python train.py --n_layer=9 --d_model=768 --n_head=6 --n_kv_head=6 --head_dim=128 --d_mlp=2688 --vocab_size=16384 --activation="tanh_gelu" --norm="layernorm" --norm_place="pre" --norm_eps=1e-06 --positions="rope" --rope_base=100000.0 --rope_fraction=1.0 --qk_norm=false --attn_scale=0.0884 --bias="all" --tie_embeddings=true --parallel_block=false --init="normal" --init_std_qkv=0.021 --init_std_o=0.021 --init_std_up=0.021 --init_std_down=0.021 --optimizer="adamw" --lr=0.000504 --lr_mult_up=0.965 --beta1=0.9 --beta2=0.99 --lr_head=0.00502 --warmup_steps=335 --schedule="wsd" --decay_fraction=0.916 --decay_shape="sqrt" --final_lr_fraction=0.0 --batch_tokens=65536 --seq_len=512 --doc_mask=true --z_loss=1e-05 --train_tokens=965800000 --steps=14737 --dataset="wikipedia_en"
MLP neurons of a small language model. Each row is named by its layer, matrix (down: output weights) and neuron, and shows model dimensions 576-703. Each number is 128 + 32 x the weight over its row's rms, rounded and kept within 0 to 255. Numbers have three digits each.
A block is one neuron, or neurons of one layer that tend to fire together. After each block is what it responds to, as a language model described it from the Wikipedia text at the highest values.

L3.down27:121153124146132113139124163136067077105116172126085134042170156137142127131193070080114114133173161133083116095130084165088152099114157127157153200052169139057120116148136152107137101104130157161121174158114110107133122186130090153127156104131102121109191141142140130135117140161120130161119145201153094183149155088076174157137132119117095073056072108126121083148142180127178058143103
L3.down634:094048147138124057114095133112133116111146092116100139133127088127123132115132112130156131097115107161152132096129136192113129081144122138125139127119145148102088104146108099100183161106174135104144101120127134091081140113069162124098093154125169099131148142109122117123116141179100139104150118115183255145109140150112086111145157062005170113122106074111105144157110100123154177138124
L3.down879:116121157104134157167117147116134175162174109104118187097169167161096108110146108077177145100140128127120123125085137146108179160097125081122181120072132135163074142074131105119113114138176158118137060071089173128135107120138064165116116108152117124136181107119140098144122118140183122186175078116120053173148173145174101181172092135237104101107128080160126116157168126124120112135128
L3.down2118:108111207120148114111095154138076075113149135134093180121126137124080118105132152113108124155156097163164165115175126194071118156106165118103113129142103081094174109165125130091115136131197152083110134133127182106124137155157119178093123198145074126128117112120157125129118081135128188127183154083113255161121119122105104106172120173000119105109132117139107155109103138101124124170131
Description: Causal/enabling verbs

L3.down86:202117141143141114097119172191088094145147080139123134114125116177188133146132134092146130111144115125153103218134118139182195129133100101120123163125082103098149157199173047138062150123167144141128093069198113115151100177132170131136157184093136156176119147074101153078124126115107168143101155129099068115148133135096198090124123141147158156162139150125111139115096038073145183145091
L3.down737:090123166101132169111162118125126098129157144112086100088072132082087148109149086102118100094120044153078120111108147110099103126172138115121149131132160173142142144147189062184142122112103130132077115088159109148063165086151132072094134117146148110147061154083215068114168180160081111090108142154118125126150105103125141108079188141163103233185108158144140069113133119129126137187173
L3.down1229:127168130154110169133107129094074154083161123147154102106113142138112160203090128107073113156180128094104105118105136172100151107110140113097145124173082160088143131147146146164137122072144087084074087093160140085070163115063124140116074112167115142097131130096123116074143107183177074079095110113174050139129092148109145145137122140091136150170074108107163139070118120099176178187090
L3.down2399:190127050146119160114080183146204108156138147127142090150152074168177149172109123178159159110115140100147188151134105146120174090105112150099110154131154089116141120162090112074115140069110103135122132085113080152129135083129138142097112158114156122093128150119092107189145132113110147181150139139124093148088138093097126146111106112148098065180133172155119138124091139093125097132089
Description: Indefinite article "an"

L6.down743:032154158095183124178076138160058088160129198115147094163096149128096157139059146155136126145146103170092113184133154159195205150106133128114143132165070124167087113171179160119104091144170134128174144123178111086147092128114124116128167144121144143120118155154131084184113079158189087054144117194123043115090172144123104070132119166129102101160113194120040096149112113081124112105131
L6.down1948:132151184176138115138124156096167155145113176086156112135158124165159077089146131185152142124108076093081136099117161153093178142087143102132125114175100120121087103111145138081121158076098146134124133109126149122127119141122109103089128135109094132168123125110130114119173122191167120177151145130153000103125137097095141097117104169130111224143104142111148105130113145149158145160092
Description: Place names in locations

L6.down1231:100142125169099162135141167118172097107160144127133096074158106115135054115115169127166100092154103165105143129140092143113207123117114156131149134159139082109151150115118102170109092191141135152110090157084147147154116128077180108103124096117172067144065091141081101061059081106160156100101104153131043151129121128128133174140140143237102144100097145112121080125153160145131172129078
L6.down2411:115127128091139093041131152171111112136076093178187138160125142132152157105027061161149057121150150153102116147171084119127144165094059132105128147086129118166119152095137099169112037154146103117107103106157103148114186147102122087104094123150134107169127105151140117123140133114165106173101135087114003141134095179138146137114103163156167151124135118158130105156152171128135146159165
Description: Article "an" token

L2.down143:110171184133111123120149157141120163160106183101172085134090127188195091105155085086131116115125117135115118134140148116125122171123161118124114082103126126145110153113158118089147120124126153111168118174149155158185140116143112130137119058119069144133108203133125053143152111164099177095141108137186108194128111138081104126069176150113132122144146145089190125123146147085154109077138
L2.down359:128166146088097155143155137158080150149183094098146115131163138097098118194099175073139123197157112100103112107059090104095093111155127074124144113119168166108149082137173153126107160131112082091127132082146161127143089100106155117147146135135154158181160126175109144140121118114129090118145165113141061128159156081095154111186149131151100070108165145128105128105137213177115086171121
L2.down534:154198125169139082095121098151071136122094119114125162126126100151122135090084128112164132124116096179107066150119057116077084157185154208107102147128158123132113090187124097164102131126108130109149119162176099102094101086080121106095135124076151173131111141119146079093077062148113091073105171139122220143143177138130155108138121177074109126239118147130120105057137156121137139067115
L2.down628:103135108082155174136136162140156128154125121137148142126123158150122118145137200099128222118165136124095173108185124095022133150105164138143089160148199092094102131158171207168107122126097112128141104065113166117099148072183130125050177137175103099110153183170132081174109167166098147103143158112144129105134155097114140084180122095153180135092212126149099146097126126164151132125074
L2.down1020:156195153169114069111114090220169169105085091090119184058120154112191147083177136138101140142130134124103146121126143146150088137168124151104147156073110100158184157121117133173100188171113125142109120139112142077098184162116157118132158170105150134126067141124136139122163085126083079084069189163131014129085162090147091128099147117183078092163201154196151068156116133117123211126105
L2.down1136:226143129112098194172088147146148132080094128105103079162088145137129100082146149158146076116120179096088169104131123134099128141115156132088182094147148106106167145133162109124103159087139163099140169095133071168142105165114137145077106093133158122080107108183175103180155100136113098136148131070150255128159125153154167094086115159090141111110101119169084099127115182172132125117141
L2.down1642:111185160149216136111115076132120148140097183198169113107120176096136161092136153139135105102142109086130143114173060129061101160127186170114158106098129129126200133137119127084127142199117126153155157123113089151162109126117138100087162027159134132054101116121090103118097116170079111095092143141155074124137165132168128141135119128107195095199173194138131059117141096118153118141150
L2.down2478:089170148151155154079179065147121123127133095181122137153101135124160155097128164149115084119139141127093138148158082156059109101144105130085126180118159134118112053133160157158108153105146142125137179161115102179165119105179139070087122113094069191117095184125133114160114133111085140149171139179147050097129151141102143126187123094161122123225145081186135174108105134165137170111113
Description: Second digit after 1

L2.down111:157145031140154135108144151086100103108105092122100143155156100121139199125137115232190144117130081108136102145137075131129077092169100128143116168201129124087143134169186103193125157063099080174091143100095166160140186123136133126110124110167077119195145154061161121100145103166149119125134106183154062112134109132079127054146106087097150136114117182083133124123120098092083114065085
L2.down144:094109139118166104151146146099100135098150167145194118134096103100104139077121177141158088192105119141098099110098120124158116059143085199124097136087078092149091119089097150134105140063134070170153153178115145131113116167103106097116042131116167068079132145122186191094182059119119109140095120115136155108097122131157139116121152109060139170153142131083076101107115128183095086121180
L2.down715:120117096137135193102102170144156106167151157133134179094138152081078110128184167144120107145124092138119163108118117079106131133176102110133089138110161120075161162112167122132126066113092145120101140160127165103117130096087114156132088110157148080158069097125167149137106138151148160124131105129171126097161064085166127100081178129178118152138146142114093135129071081197134167155144
L2.down1319:084135175205147175153154145068147126154146090155130187131159146115124197107171151141108121139086118138141155147120132139038173131109119091107145180179115154165125186161145160174156148147176135177105131155037186119150127068081118133131090154086108105050116123111140198119112105088114105119087108154133115090100162087121121088136145140020179125170072090089131151121071088132099144095102
L2.down1433:117108106142113135162187088172096166133112175169150102119146193121195125092087140176124078170154174083133165112158087070121152154117135135131116115125115113091115117167091064088172127082160130118145126093098091167125113103105102113135166130170135075179112067120112175133189091159135151192152116116097030134138074172094076173105110162229118148174130181090057122189100097135131134129113
L2.down2132:144100067101093122151109134148119129157100160140060133094169128070070146173140165094156144154114076158129139130102103120130066137129099158152168177096163114159090109092157043097185139149105127205097107093152138120114114189150117052102046088163151178077101098119111174135210152112186119130143106141174027145160148101122111131129099137122146115116085148194140165136118160133133126179130
L2.down2410:142085129167120150091186169144144180132151043160104107106165148127123119047065131109191142142124128120138117105115136080163139076106091174186166185101120206112147133164142102154119124136179116127080144158080183121185115083119130119117129195152159103128196103120092190138165145127174123181118166113125005126129158170167113125147048111139107114110086091106094126147061136146174131110070
L2.down2432:100076173188068155127124202116131086132071119112093119102091119133154136198127138113087139119138066140118168122171131107167146134199127149130164069102094117106100149161149156156140132141130131086156143122153180128108145152079092057127109181134141081143105160103145129103103121142124125109086095130093010086160139167156165141171155170194142149124114123077064144111071099215130246135133
Description: Verbs taking objects

L2.down2:128122142115136144054141182130122107117079128103124114121108157083156074126134170155115147108172136205205110133152171096129137054183122127120149133110087133133162132141131143063126108188142147103159093083171191190111198140112104167060092075140159122103113136091116155097128154161170125140105117151132112181194164152119132127141113091214114138169130076059119137149090142140152079108146
L2.down451:102148134128138201104130145101111114105134143131133149140142142117122191132140087139103087163127123117139167114122085175146118143165197135178087146109144171154153239099161150148121168158130081146144137092160152135116100122117107124102144141165119109118117142109087139131133170120110124062116197178088067089095115161142134115156078135166076184151151151115080116168072127104088163099116
L2.down476:127143203113123102148075103142169134121153125116111119124094125145136126156152099158127151084117123206114119069119161095161115096120110092221154096130151134160112114212139157139109072120104117140176062139128170099102147161156108112116101146148114083136130126122115154171118101115118105130133102097170156156097134108129159183094156099058112098107175085165112130127148148122170112107121
L2.down620:112096113128200096163139140083170159153150133176190134143100124184103162108164099140157129164179143104075143166114184147101058105111177105146103148172132173148105107116145163150157169161156139108102109104115108151113076127070146107100094204172184156143080108123143150165131098133153142139134114140120062114082117097125152133104057116143125149157122202162166103180138110099090172108122
L2.down1652:120097147149156143157186152146127108091111159151130104161132093161146093104054080195132084120127180193133087153123137093139134135207155154120144148129080155100100155139091057149182158173087110068061140149102156119146139148159125101171184128127155090133146157131088142109175113061134150099142182125149023117113065046067107153140115142115176102118143196140128077134143104112113123096183
L2.down1698:143153179122093085135169118149130134116139097123158095103076162070237122121140159176150139091160103105164089096081175122145100133113170137127139118144173131110141167137162147099145088056136106115161241096150152119117087146097155112114091118089161183153104159114069135139145135134121141117131167122129121110063179119119105128156086132163157092116177089106140114101112107159165152161156
L2.down2453:092173127170164125108165084157148090099114153131103082086119110142161155106171188128131120144118154108144134126175122124058173110105178162099127143111071133155095159135158141132111136137147124181099127111076083157167130107145133123078160111103105138117091153120154132163152138159075139052097098110159087181124101114074072166146172134139121073178094103119073029155114116157150143077115
L2.down2512:066061176117148155138100096128110102125102177173117125086147134163135116058136130236145132121122140165132093128082113099154124172149118154148142179104152216124084044112126149185104127181091156122141167174146154085097127125145112094087120103153130139085121169146084094187154147139106112110174107101170038103145087103143156112138186091216172131135148194140111121109129134117107124112187
Description: Stats-table column separators

L3.down196:181092123137095110140116105153138150152134092179122074182141137155134096175159129144131080108115153120178119195128176115104161103116136147131094121184120060127149124151124125150122164145093126097076069125176178189147193197130103151138089142112133154138115132113172100089108125118115154125141176136145032055113165146098127106115190126190112208114126116133186134036147127131089108141147
L3.down630:109153095163119076125159119101172058115092119126129121116139137095089072017144152116061116190123132093111102097168112113102189119114137106153129143102087122118150103046161086118123166166109190133095109093184113116122096124136139129076140141089141099081113086153142082115100096115124141083088151134136061130138118152243136152125128123244150135083131126144130097162130193084092142137121
L3.down1789:068073168172143135149178152172074212129121181150141110158093094185129132142125152172142174123024126139114157186138172117164131140099080187160115047151106089051118221169169148106125120187129125145083117100140147122091116113139072074101162187148106120131149131107073102103140119107146095173143116093084065218165150096105059145152159160139093127164101133157130140164145134088193137119127
L3.down2640:118099147148115127191114200173185112170082154116112112129112148128146083122174123163111193115080125151121135076146192149161107129169139106201124141187077123153157121155134083160140101103118140111141115157108105119130126130140145104131114144118065137129176090161102097139101200104086094048106164070122128150100103125096115103134112142126070065174228149095125062157109148123106052161082
Description: Mid-word pieces of rare names

L3.down394:141148056090168080135118115105154175068101132128150123072153146081146139139106151138106136140165132158141143126098111119095110105087112107110167133086080133078100111158110104131065164121117085145136111102152148169140091052156159167110129175097146131124095134098087140149159098158139119102171102137100099177138122174102135127195146084135154139151089092130151139152115165125158123159077
L3.down1346:147123136184107145151112099082211060166165150108218097106139161088127062110142144089121116161076125164108077108169147152105134148122164089112182122192067087107161179202154172117126190098066093155152138098144083077142117157157133114194070121159088128130098097156163178100152090159172150158104146136170197181131122102119093162109124140101099070129202164130113142150175198140087108127106
L3.down1445:203109096158153146159153155172135136076159160139086178151116130082176120120093100087147099110199187141123125151124130123127140187116117108183073150124116131070083133118108131136101106120117111161208081137126103153071065149107142104133096133125173132067168118171147126082072128142072094112147109183077101092095146187166167135185086098161136090121117109169130143138145158159105122113111
L3.down2295:098112107099131153128068059197081107156143139132112089152190137117149135119111179132146145105108088151137183184146134109121106164173113126115126112158145077093143197111137120063140175100064140176115076145160144159079125114143139116136168098114168057130150201165098088099141130060119122159187165090086080174141130065112048143111087155148145120170113134115087089136099146162105111102075
Description: Table cells and digits

L2.down55:100100206142165163173133176160127125122127227114160137075171155138122103104132171063095155113203121131102088128117096166154118104150115059121159145139129136154148103074122154054194095127116172160065144134143152105086101212086177088108159074100182137084154075155121069094146104121103146138201132158134075130145101197100132112110162170119129180132068129139141147117095121098128137122144
L2.down263:130142157141124109105133140161158160146133165130115108120101147157176232153103155090075186168112169142092130134116155126112118163158112111104147100113121105126190072122165129129176132141155117102137089165102163145102169110107109120160178149128182129127145135083135121138119086143141090114141124095127024108138102126077167142163084124200125170134115060133120194157104131144117161172161
L2.down473:136144117079122133104084148137036168108116183132123147076135137178114141109182168183078127128130156121106118108136127179140124117104123129086102115161110060081109136162124189106166110139124174161132104127160120164110024131127091129088129039106106158151125113118139099114111125115101084110105195131160119098106069150109132122100112130164158161175148134209133096088146158119129162114166
L2.down1400:105159116117174095078111145156162094147115113106114112129087176103149124106168167113087151192109136092109145153155080131174157085117142141119175066129131154083160121091165121146123153159056098089117131185207118082184107191142068093129184136196157115138162105080111113119094161158128152086126099154144094163130118090181190097131114100132161165132124146141128128167097097127158108113099
L2.down1763:112137129191151170139129142096140133074141128095130119162068126175102153093122051126113100160075108137106084152102151128125123126141111118104106080152107161161118123148146132154177156197121130082135095111114182097088117173182108103175169087112119107103103058100149155150153110117113149112095099134155017157129083141202065096168134125147126141115182129121114153130121091139096091129138
L2.down1934:157105106188158157165135124152150114149098125150190169135130102125132144116154118155110120087088122094093122162161158112099132152100152119073133159117141092199117102085124156089108167136131138135133115015129142150114122178110138115075076148145151129157098164157109129107153124168117070098143144062106137132168110130115116101120083185123145180137064182129090099103133159152119108121164
L2.down2116:078153152130155130164181149164071111122115145144174101133129177158114193081107134154127153144150172136178173134128119162095150121174053097105142100152085122130165125117096164141094077098125156138100112104119178096160105115119110085163108077131117145162170094128134162103097127152163114144120174118156128131132180094115178066084087099120170129163166064159144116128070117123137079176093
L2.down2285:051136137115139147145121099111081129187101178133090099083189160159156188097136137135110129131120131095149129115123107143129161150072135101156120081161116144138082109191153105138110112155132140073175079155113092163129171129153127167103184147117158117098153137193175196120104177138162088168145120167192136136145040101142159070131088154123111153093135168128129109102089127121089155146153
Description: Mid-word "ab"/"b" fragments

L2.down264:109117135150128124120117042131105092174123143148118145138150123157170097125115144124083126111166122156158136183084156156147098108114060170083113094146069044109098094136126106111148131133178148127179124137156130145124140082050110143129117160135158172094174081147126174081133204120158105116106111119120131188179139138118130099051137151166113152159137099153141132129143124141132177093160
L2.down610:153099033142162116095093139147150110099152144116105139155107161113173111136112111161070118110148112127147078154192078143136111159154083104137143140142106171116155140119152096158113156092107110108128094173105162102117127190193185071142102081115180136051137078146092162149144096108157123197114178115147184178144099150171107156106155156150124087145212131158187106107126143137149194115137
L2.down638:159181161170076191143109140162134060176107146166118117085144125173161176112163120126152100145106145148104150080142106089124138091109166132181170153227119156085121140178124141106112193092100078111139127100125168156121173099108143098164082104173072120085173125153129103132136176168150055184137212185120184219149129114161122134106064168115151123136130084180105145095153194167152161087166
L2.down683:118103132188129146127108130133170094173182106198200172130090173072174152113152113159129109149131131103118094097149093167102129175152161150118137134124135106087167208182128109176109136146082178119142161143056066116114035118138129159121078114110133053078098080109101137240130142118112124139133091099131168125105150098114118123151118127089133090085109116129105178187105060041128098145141
L2.down996:168110147170086117078110155160138120107112158104093131090137214082157091121118138129104146132118158093138138087104141137167171134081133109139167214094211178148115124155120160145094119077156092180115095141151085126118147125127071158106119146117058149120167152053146188149163098143181051124109108179150047138103138125081090148110166116162087154098046163138080148192104123115150158173132
L2.down1542:127088105131168152151118163135121132113156128105105119091136094178151092159146117138141128122176142113162123100161087104132168136134101174117132167090112150093140154109170079104072134157135126150105223108113147151121151185120108150129132151105118118057052094179194120162107193136131125159093108171126232119128152138103177137177163144044150155159174114166148079124127122102104171160122
L2.down1829:152121123179105166065148166162128110147140151094169142083146146115144104119104115130169104143118185105150138153118132156067168147101107132119146167096147108135117163099093153100095106052201110124099112117157118121174172176049130111138117163093104147069051100151110174119116098189099093084100145138102196158103129173149178174149055092040073120133148111132090118141160118176112127232109
L2.down2170:123091084122110133125110136121079152177109075057117152118088066098153121139100091156118117094109128108149120138125139170131092133124113092086126123075125133134099059081123092145140149116128101144161100153114165140091122134162133186089120161117108099094117113052125105161137113109096064188110081096103134162138095171135096096120118155164107121074131034067131131116114160163200145110122
Description: Before an upcoming number

L2.down7:089158131116101120114124110146112085135121057168176123120092121093100147105176071154170106111105148137078173131149161218143112110126194069054146109132163132127087148145144079165111116114125126183152115137159199140125087146126182178133194149080195157104142125107089059133157153144122100096142157167101142114117105113117077178122161126082060105151127104163141125142123080151136235173117
L2.down894:129060148136128163116159107104099119146080087163114134144108133101168167172118191132118161134080135143153108162103133131175137135133108056164121104089118145141157136133136145155090098059138142106149143131159086076125064087167142156121136126105101164103112107117150123148184146132116130157138180104108077141168169129120158106115176138170154112086126053091116166090150091146144119147081
L2.down975:104057194139114177120107087073132161136138051189105158155143113108183128135120140177111146148105060045162139125126101134174104145098043092090123143157146165089124128115154104141116075149136150136103119113102142140171084255113138145137117130173142168080113134172138094156144134115085162134207139164125138113146043156160096116125120121092155091153121206120163107109081082144205169129145
L2.down1114:119148147154090130121112106067076104116133125109182168122200089067137121135127141163125116156156113100128146107129126129118105108150100183125124104167136099131147125129114125077113136154151115112138142084166127074150121116075093166098128110116099150128132190115146098131091156157172143141159127101153102147118085136106081115153054076133084106119150112131107144160095109126149127129124
L2.down1189:145138100197122175142187130195102096134158115146082140120120155123078094122152172120127152145112094074161133136162106111133081098127131159128050154116168145157125059133120131155119159119104093129104068174097179144095152065163078106130154089173151124175166115145105111158136138129131156115119099153175051123154146144088111149085195112163183152152143114140063109100150118185162087036124
L2.down1346:139163143070172122166124184150137138101133133130119132086132145162134058114129130096131158092110051138099147161080194134129132163110067103103155098139181165110140119092145156179114158070167203168104083129116129185076145127167159182157123121137139128120096134142111074092154143146143101144112144205121084140104178191138158140091172134156182124166221186133159174139113111142149110175096
L2.down1553:164141167134102134140105125132082105150160111177170124102164173102090166060101155148162093133086137066102146112096125161075149110058133119108146122209044140120122109112126102139100147102136151142121184203089140105142148098128124109119131115086164141128115131109182158081155111158108182158137094117068128162157176114111085125156123099118056132143112099157088107086156182154132082112198
L2.down1973:068112106115150150134145158117133124166143120132148144145150129098131124100132176116102102130154078157129167102116186132082139176077107102108132084123146139123116124117117112156125163147165117081087134114119140179099089129171174118112104127139169121053136128055111087170161130110153097143066122097154065094110126149210118125170165106218154125135159129172148170090101142094143122134107
Description: Article an, years, compass words

L6.down57:167076146230163150150100107098161154060084154165094103149120092146157077140148106109116123135146118175133178089142184130114179157096144141104154158162110135037122145168082144094159124072133140067094138111147093129181119117069098087083191109155112098116178130119093119165149105114109138093081176062130038152159145132128095158084134159112115062180142128147140092149099095118174123159109
L6.down2268:171130212082103157160118200172084074132102100122102057104083167144109138103176154133121115093152100149175116143197119138145112172185023184137069092124095144130092133159113103140143080095072159159118170091112103140094117112175153103041172161169119140188142089172151119213167118165126139117114129133086174150104147098142159110132091112119092129164142141111101191041097150097112136094176
Description: Month names in dates

L6.down862:191061115154093128125097098155109118138121106093152144163128175124126097122141114104183116069091106077145143075128094124159063070144059162113136160128145152127112174105145150204139108173134162129144106154123076142074144172117158184150109082155103115109141176083179149106119062121181119099166111144107178110187105085142170165165082121105099138137167144142142136075122127077153202107165
L6.down1922:079148170106130145137204096096144117157141102097077149153121150096186088161155066114193127147208110131126067134191106091090104102131131138127081125189070107133116101148119163148103097160115106150141141162057105177135144088105086144143107087124126112153119145085185105077110170172126103133096020137152039126153147097130120144115054145149110141128088078159136106105162105146127176077100
Description: Digits in results tables

L6.down956:112118155187134090206114145116117115118090172170186152125141160151125110142041109117138117105145142146129215183118131169137093155143114155119135095142097106115202171102123117157125133108062094094120128094115122093082144148150133098121103066089108177104175123143133189122137095168124126120046116088140145104118154125146118084083188107220138098076100117081107164145057144139121075150147
L6.down1494:137157105154122166159127112116118095097042127116118108131149105112139162134123110144134140108118170068133183102107156150124124098139145097151103131139106108102170141122161096169150114172091159122197172101148084152110094161138115220111134114137136100076159056143141137103105129150170112108089146177204159124114099150111113114114126135217119156123110066089103106142075156134093096154115
Description: Stat-table cell separators

L6.down965:075129126196134084205120156130151117162143172132143095142112071132150088120071126129145115138121112128151123183134130067129112148102109127178150169110105117117120104250145128115117169120114114125092147194132143165125124175095073070091135127175123131145128181090157118134175105141097181179104175090178092123118149085106075171146152144022169169114116110129124123147136125118101116151131
L6.down1598:094157149157090164128107191099131072079106169154101138144116126126180131180137173197106190157116122092129064117152163099147148091095092069180184114083062105157122064104158129143122109192092116133172048127114150128140134112107152060082124158105165090133114092128150144101169145192095106112127141135148101107194097101129141109167145164109109124104154104126126121138115088159095084158176
Description: Complement-taking verbs

L3.down610:150121132132138098077124129120169130125112081116130165141173103084123140140143107119143128129123155096144129058161127153123112101117135065136089139112133130102121118156120131109136085096155108100137177197200151110103148134123091115087095174140092033121086091140102145173141097157122134158097124156096255091132158143171154116141141143000164114073082118140142086150147127118123166143091
L3.down1059:025137160081130141127115129103129139159168095142122146126126169142141098111139161126084133092085137094116092134152094084129106132148117161117135047074188132175137128140132160117144122155133143117125131166065090124231093081101152107142081077144101111124192129149120157098078156117107146166092177101099177150138160143207128102137145180177141128075133109116122168112072152137129135119093
L3.down1585:119090128134172104130117129068149103103097151147128127126104141086144140121067102130092164074155131172171140098053147144131179126173131137101154092103090052132138092217140118121151125156157195141167150153095171144140115084174100169088097091062074135122103122137105049130121081147092059118114111180158180136139116153119134113078195148125130117087174156195115118129111126140120154146086
L3.down1883:147132153154080165087133131080172135125098062108082149111110159082147097138131160169160175125109105177149180171139169097139137186143085116195135095136109118147097103125156083145106152134128140120131129179127121142086124113065121107121129146088088166076192147138142143112160164127153139119150150124109255086144113130135198106130134104047116182147164090216113084120110070217152115113107
Description: Space before numerals

L2.down75:118149151118120125073155085128113096114041132142159085148139109120128127104127137117128172123226150078081173109126114066083184146090147132130197175161111130095156082098083120189125139141156120124155113123112101125132102141122087157104100109073178110164151141072119093064162152208158171145153099162096067144115171114092118099133128124107087130156118114090135150153111169150129064118149
L2.down288:069118160118137157079103081161137116115148190154124079138075156125127097129166145111162104130161163097098123170074107127114143134125126174088137068103117101168148166071148122127154157076122130163100152097120132159070123119106130169100101130087071062158137126107149166096139159145146119078125160101102043145131106150135097125122107085173117093161132120128077148168152180141123105087113
L2.down766:127157142077106110091120137131092131131163177115060114163127135135123153174130131121100152076182163125099121114105158138088179188126167170131138130163074147175082128142159072111094115127143076169096157116171165201143159120129095145137106173080151113126103114120147104131184086103113117101149123130039184116092087180114076156122166111074068100124108100122145073144166109157123099083125
L2.down1630:142140113167142149135138092158172092128180134132139085111135065116125174125162121150133101139164134094130111142150139125091125162115165119058097130132111116171069162186098086193107177154146093220108133082114110123146121068192143110136064164155070090160161112082165168124159093083135095123113171117144099075125128153077117133124141150097134191129111106123116097170117141166114120130146
L2.down1755:124132099095103067095118122206118105115152160129118134126152126141138086131144114127144144136146156083151138111154151145174158112141144150108081062156132086131095110102148106097139096119103184119125176157151132086118057135075166090126126095155133063226155123189124089171138092174107122151113100136115033135134151139111144150089134124103168041141063124096111131190152136093164149100158
L2.down1854:084180162179192134140116121182083107153137157140123095149079065150097166111159133142125095105128108150087190115127130166145068162168122099063114164127093101100104111115178117173110141124105147149105114091131079124182140097148148078115139098166071137148099145114109165142199119090130134137134091124139096195084101106096123159098169121121124141160110148113158131171103107117116181142107
L2.down2284:107113109148087134159156136163139101189133178200102127188115071175150126147198143202080120090125148118130154158065144139146077145127165145105138141156155112140125185091163107134169150163126106120132098088207169154080127170158154094157129083140167136192133213107188154198166144122073108125143096177088067132112156152145161115146183106132120103154074172162132090079121102099101131115138
L2.down2439:103157141171098108083175087124157087125150089127128109162107132186164089104163096102129126150144134122125095044086142074100133099115147147174085112128156201145130135090141099123147097125080094150122147146161094120137032132083096072173141162112150188155167120165067111103114093128102221093157110141125153105164109126097126150105134174000130098048068171141122164159084147105126145136173
Description: Place-name completions

L3.down414:157216219136172116175118169077163115100115078161150116143134115103096125121115117085084150138145133156139138120074125125108130154191153190128110174075092147117138099154097150116131152175085153112113152203207117140120149141124142129149202152155148081137145123128093104124232093120124154123156093100128054098140162111129114161146095121131116088163122131144117109166164146076174122057135
L3.down1714:151183122129116187106164139115122145117125113108162166147088098161088126047118104116112134137141068122104090053149185122174221122079127171196106100090130167094160117142072115134125124131134138111083102119118136099117136165104078176160132122083107128178186092106155113091144158159132139157170098149062139116149068082094127126132134142109052083107086088091126168119117193080152079136104
L3.down1935:164100092143123183137144091153154100121110101087175187171113092114139111167137146129158104156070175126117082141122112134138183131116142164166113126189190107087189144121138110102116126108150075089115158130156112152131122142122133187137092120161129089169123134140102105151142158183109197159088093109080080169095134107163123093084128167073175134089123050131156170164098145150141127109167
L3.down2388:096112171230079079192098098144181087108080177104113119130157152194130122112118107131128150141139083122038084074123129144133111162119088159127111091086123101123114130136132079128178153084137134153166101075179133132155134133105103140107146115107095137133176157144113103154185125149120134185103160097156073149191118108168129087062168094144093094114122098138164128126093155130115085113134
Description: Stat-table cell separators

L3.down16:176164114175119145178114151161172116070085138187123094124107119141140139127109132181138097034133153155106092185096124139088146094138106112173123102116107120097161145077184029182125103123086103095117084151116142132097151140173119110103087127122137133111117130146121155148145058118141160105151144119174195098101129149157131086156112128105137172113093117121143086134192150127091085062090
L3.down2115:167161051117125090118126142126105111139115148164121121070157123146174113159179106145170122101113136167086151150112128075149159110141135150145071133136150105135095107110113156131106106162145123152162161128121175146137186117156109149098120163202178157106164201093155100135147107140195182168066089175190044154150075080058147119095138091206148166120120129103091170159133159137133124147145
L3.down2244:172073129142103094165101148157105123164123133122109096122111088137152145163124074140102090120138144148215138113157102121193141135145155210110129124118108104138105139122146086122146244166120187068102129099100115161150164161144144124078114097137139117078195194143090135145167123160098176148149098102099061139146136141109130121152110136130063095122143103155115162145135093120134057089112
L3.down2597:145171098096054111154154103121112120104143125153106142092097109158144113089165122116056173106117117194161123140138136136129139184118129182132120119130168165145123093096136155233159170134141131179152161128094177147152142113125113156154122115201143201113187083128116162075158060160199139166129076148160091169142087118103146099133163207116119169109094149124165144048119064116146105089089
Description: Place-name continuations